Part of a small language model's weights: 26.6M parameters.
MLP neurons of a small language model. Each row is named by its layer, matrix (up: input weights) and neuron, and shows model dimensions 256-383. Each number is 128 + 32 x the weight over its row's rms, rounded and kept within 0 to 255. Numbers have three digits each.
A block is one neuron, or neurons of one layer that tend to fire together. Before each block is what it responds to, as a language model described it from the Wikipedia text at the highest values.

Predictable collocation completions. Function words and other tokens that complete a highly predictable fixed phrase, such as such as, accompanied by, took place, variety of; weaker on years and words in tables and lists.
L5.up45:090132114139163107110153049141154056151151104084065099139165133147142157090069148132121103125109122115118136101112111173114097113107036115161166147127131217154103127144114072104078138155175148154142186153157147173129143131076132169117145104122101104103147104178171142174128152118069189135104104066165162119124066159112102166115131123188154162110131169119118107117136160109197108128124
L5.up92:087145120110108154089138088081159097096155094143115115170110152100120135061093175113120106140143102111117144183121102090151114125101107100122154137135155149143138096111143126137104115128154157170197129137115193120174156153084097177115090107123130159115094157139151065140140100184122191218123095104132170126137139096192207084083162174057115081133115165124181168088115129154132172114141
L5.up146:064116098124098142081124076140148150198124189096163152144159141152111115127105132096122154133139104136145109119156106161135102110146147155091119103092131085175128137094151136150098111202151131137118085118194122103132152154088129118138144147109031127151113136154055086118121105159140182124091123107112198140084102085111094073192184110163140082121113173145034157176103152092159128120136
L5.up181:030166144118178127113102087085134143092098111122126132145124180113138127110091162126150153140157114071117103129127082099149053198108162111121238122179161111104103130054125076149110118172110086166170164096117127153162099099108100177126080112180086091099161134149096084140135099138099153161094115104093134115093099116162184092125194115098158145132097162126151170108082156137124128146101
L5.up213:087127084053116114130141060107158116110132072112125132115083179107163129160109160080147133190167099110127164150123062146139043163149077125170127132105148135113138160056122092115120135139159121143179146127106139130112099106092157120168167109136166105144146108174095097140180079150081123146131082127140096161112156138164142119142145123092163125146100106128178169140126117134114113116147
L5.up585:153112159162096131147125198115167123123131127160141106104151115196132171133117140115150183087148088115104172148125088081177144151098072138099139126135148143149178093165121172097145150130184173115166143140097162119118156148137162101156100126128122144121134153131167171133140134077112100167092108147087158157149210138130115172128084205110128146126074129098057149136148143054100142126155
L5.up637:077080169130158110110095073103149104088142130103150125122169158139143137100078125076120139154158148127115112128150110113073101174141123119125138136163162142125108110107132113127112117131164159107151180141150131114150127086102104174173086075143139128109102109091144167115106067160090134164078101078065112123185127136130176095181137155134098143131101109179113200121113084137073101160157
L5.up671:088073105042129173128138097135101104163161133157160135096172112085128155098153164120079165097159115147109103156108103189124054150065121111140135054061166118181060121132111097147144112164161105099153188147134106073116134138123153150179135112147106192112111122127099081107089054143103103130149130095184132163151101089151148129122172119140104137102099139162124150162116090115103114143135
L5.up739:066078126101084115088146106109179185115142115161100164152119164169172138116106119118179129104134127086111164142110080096160114150161100107115139103167146134132111173109151165139118142095218104110128122128144160146192132138065122136110097104111175185084157130108179136105121093131047119203090130126088146141083097130111146141158136166152101153142081124101102144098110141109089161116120
L5.up784:109152136071100085068131079086089177054174065122144118126090135112195097122098138097101084159109092151089201118161104129121153226121129141148190099140145163095107120093129143147240068142203184097168180097115179108155131140122112144162109159101189136123136084153137112140085102141111107144158124076081137164107106121101157115133142147137146191120092089111150146142059102092109126148136
L5.up795:068144148097089124161096178132146121118115116106107180155041159155127124132104143195153135130172144116098112161145107077130133167109149134134156130160133149169178147056106128115136147166157170123112148124109199143129086102066131160153075171101126158129122186123151120169196095091117114127120073086094165191122133148119173101135154094083142200135134120115154198134109099101161123125127
L5.up946:087110130124151097144084096100163122088111099155069072078147147073120183143167133104116115120188149138061141146151144121108141119118099138195143098095147097206077096102159164088160125086181100121156113167121204139076116112165136147185128092134125180116148192174192099164123113153118134146065099117121122131107083145122137124115116146147157150127087085137185193106127125114114100158151
L5.up967:130142117126134111119107088100113153140049137161129138114097082116149114173160166111131155145129172182155136176102124074131121142127126113116148074094114168082105116116114126138153163079170180143094099131174124145169108099137140121082115132047164191098093111138095176121125142080153183176050069155181127125088139091167162113128097135121173179136082086043095135143167191125135211152145
L5.up1002:102073128098160152135123141125113135138115085132124102113131143083143163083113171103119124127128107150091110153140112160182078133085149079127131074140111147131083147120128099142166169140162141133127177092133144111092101115085117135141117140116128120124156092174111140138065101155134114142099117066144158092130151147136219095125138156104074149137075166140094131089135108214019135115144
L5.up1106:122063153073137143153149130091122172185079083126131146126131098140140189126145134183140127121160018125144106161079178114194086099125111097103143100127124123080130139105104192138183061140121120155167187107120159139129107116149090165151118118161084089119188095081093150132139092089103117118065155145166175069135127160163119073077143089171088094118117156093166097131121116085091176164128
L5.up1499:103117145195093101097145104094165137156147099140166104124066067115154140101170202104128077136164137094111138181094165120185088154137112117120094173138147056119118108140133124161194087090090198102175204152099157162104115158106122181153154148163122068114172111161164072168162069100066120141164129113159114156161064162133123151165208037148075159150137119077152125167113140108135075175135

Role title fragments. Middle word pieces of role or job nouns (Pro-duc-er, adv-oc-ate, Ass-oci-ate) and " of" after such nouns (Chair of, player of, years of age), mostly in infobox lists and tables.
L9.up701:153140118106137138118102072107158122097144140161130116118133117208124158122068108152100148153138110122165118127122071110111142102139151127167182087088106129123125174137164076160146102113087170069112150152105160098204066157111170193096172167090122123091129124118162171101123172122198116134133135130121134121155133093119133124101113115116152133139169135142107160111161173178111082130093

Role and relation prepositions. Prepositions right after a role noun or verb, mostly "of" after member, chairman or editor, plus "as", "by", "with" after served, described, inspired.
L5.up122:088131135089159149086100153141093135158131117050107127130133140132097114145144178134099164088150066115119066114112168114139084077097110143116184123076184078102129134127173179135099109130108106120122135157149110097141087144098182154138110088167087124189155136131142171109153110129168140154068101134138160112136131125102088190132113092122128119133188208055125152118123134147150201165102
L5.up127:077145144154160080153113117135178126125104142161118112130148121121163167161073127130162197081114100112162156133161085139115099171099164180120179209097202160163124188113172164146127096164136044088156146142137138102114096132104203160210122027172153126062191119153126153175157165115107131102123151150130154149089129147118128137144080124124120067121099165103138135109090168116093200108166
L5.up132:122096131175154107073127129080117161122098160097152078100178138099101100162100099144171095066118104118105113129144085099151086153075087120147101150149112114162121102162142071151117077113097146113111051135118161054146147167091160129154128104130193114125137112169120089091156105107092140128102101045138114177096117084103150167163163154163102148134080148147159120122087138189099135180119
L5.up193:133131113075137136139154119124086095110123154104171149146077149088221128128156122126159065138129052140141115172125117139170123122093176138097143158085160153132103087157140084102130166110140124099148111150106120145134089144137168136178097180130118129167093124141116159128124101176150119167094131173122142123202109083124085134116066168105067176145089109080113158104114121138131114104145
L5.up256:120154133172126142107096149091104117109151050133115153109113136098069120158168176122178115168175098136190093136115168101140121161070124117155121118131125174173089091111157156146153149161095122124131138145109139097135104123062117147129110194126165116113142127184134174107136180159183110108196047111119151109140110139152169130123161142111144114207063143153128174134110104136195137197104
L5.up298:104125125025137155156104120142118121154146145103072115053144143088116096114136062188171118138144100181149069121151108173091141145107104135171100099124135109146108159101139070144089072113148185150101079165094132127133161091120227160114122084061078130078178141123125146086113132152165106118129141153129102106141136065117159133101161165147130124042108117160152164219126174183106100161084
L5.up527:146116199075107088112102159077138119106144085123148088104126149163116143145107127103086178135132066137119112094110134176074102127105146084121098102092137109142089207108094124121080177187124221178114162100131090151101146147077168088116116120149097085127141161152135131135091137187171135109136160148153083150128145126099107136147104086099147130109135116167165132131153143074180115139115
L5.up546:124108116095093109179156134084087069142162109179101099131099126192118122152126114165080131120116093122160134105181132062108110127122098116153107173139105162134132158127231196125126164137167143105153153113097132174189112126121140098115135166087119133096157059102121183104161176143178126064185140123122141221147125136097083120134122182109131116149086105135122123096103122048147139173187
L5.up634:105123186132111124132157111141141110101103129082138118132085122099120169086097155145098124163163157126119092155145088210127098127102140136159143117071163129124151111183110170088121151139116131136160104094137134186139104137103168146074087129066124175151027062128114150112133124096113164168137132141152123121077149114077162145153134174076088083168106137147141086128123059114175109126132
L5.up783:159145106133111117113128195127160125144097105112162142152135090086151125110113119128141148154193152101177101121136091109164128146107155131111158089096164176132128109124163146111090117091147119092060083094121167094124115142096150166131114163124125095125147137084168170132126108073078157158097112118105121066151069136108130131127157116099147104116123125117124161089136206151110127109055
L5.up1116:080161172102135145106113161134123091146134129119143094123119134150135066083078103190094121105164114139092061111146135187181022121116117129095159136137122123129118127141200120097058145097140089142119092132193109114148172126115188159074113207168128139122145114115139139142149137149179184141144069161120134180123141130074097090089130110103111142137145147097117138096057149113144090145143
L5.up1267:140128138120107132128132142159096084085140144170162105165128113154135133163055161203096137134148130068079133146128147117062133113056124143179091137138106123220137103108142131161071117133163154117126117129184077175135168124090148170075171113090104151175114175152176171133113166100181081098152103110122146071112133112065152134130146176104110132134093196149056175153137159129155105097064
L5.up1343:186157176090178169161097122154115127192083117108127155165119106161109122089127185128122131112140129080142197128147127119109151148160152109159175149101137133176141133151175114129158142075162109122090100143149134129127108184104187085136163172175137117161143114142126087115145137156147078151121112138105155150138128117120103142068142064080160120070153160079105202115105138123153066116125
L5.up1370:050122112143056094124061137118154170084123132087118134167172140134113137078121150164134117072110142087141090104164127134145105155074125162148161124088148101125207153095137114110103176139094104165162178106173179098096090092061099123114117141121097116116171107120141112132157180104120133137135061124143132187149118121104141120138174205103151106154137134143123143109077137089105119088183
L5.up1464:149102171095116130098090067120119121086134130161127140089103137165067149093149145074093189131172067055096167122148107085130138161139120117186136087114176079145124161108137110148158151152127152124126168102111130122073090154117142154108113100113143137138139180096147185182075158175121079114136147094178123102123134105140084152168171171098157108122147069131153176160144139178089066180129
L5.up1530:131129144082109090147079159115106156125154176097122127136116122177096124087156156135119138136108053140057098096131170187094126097138124155127126144117115106199133088141149117138121111067107135109164156139096145094124133057142085115125181127161130120135100136160066148123137190153126081142109089147086135177173152153120125183100130145152118155133144160117164143155121140150108107158137

Preposition after title nouns. Prepositions, mainly of, following a role or title noun in biographies, as in Chairman of, Member of, vice president of; weaker on other in/to/on.
L7.up174:075065141136080054118113114161083095124088073091121069134109098060120131185158125161110186133141097122113091144112127121104148177095077150085083145099199131089126165151169131115182128130061110123090104107120133116135115124105125132120126111101182089163127069153081161151109123163143081129123116152114066073131085168115123064120095129158119158080130139109100222054192129114088182116130
L7.up757:126222162141122148150129084128128143082148051053138144099120172166139136117114124121199166156133094094110131118098144103180143029086142199090158120146100139107150152128167051125126056169146200203156162104111086066175116173124151142157131196140153108109127098152144115128130071118113149084186092151172130124122119101090101191092078136105147138132146116133145177121100117149131105200152
L7.up930:113141107096168138163117150150094146134109112093151137136105178168139154136159140116138149126125149124156099102175086115155125152141191111122139168098144074102085123122106056132161111185059134185151099132150105086169138117142126152153159149135147083118132102103114191089103111159179165099103109112191097097170067086079139144101101154068205121107168113144185157125116087129095126160147
L7.up992:094185148116148154130095127137124178146208107148092106068149111122127070123113128118177108133134148104096138111138108122197182103106199188183150137131159132114119069152175089138157130131121190145147150117127168048170093137131190138171154166110137108124093127158092157144110073092119171135125097073133132086182128115101123150099143106068122101162153104081131167117156131107135120156147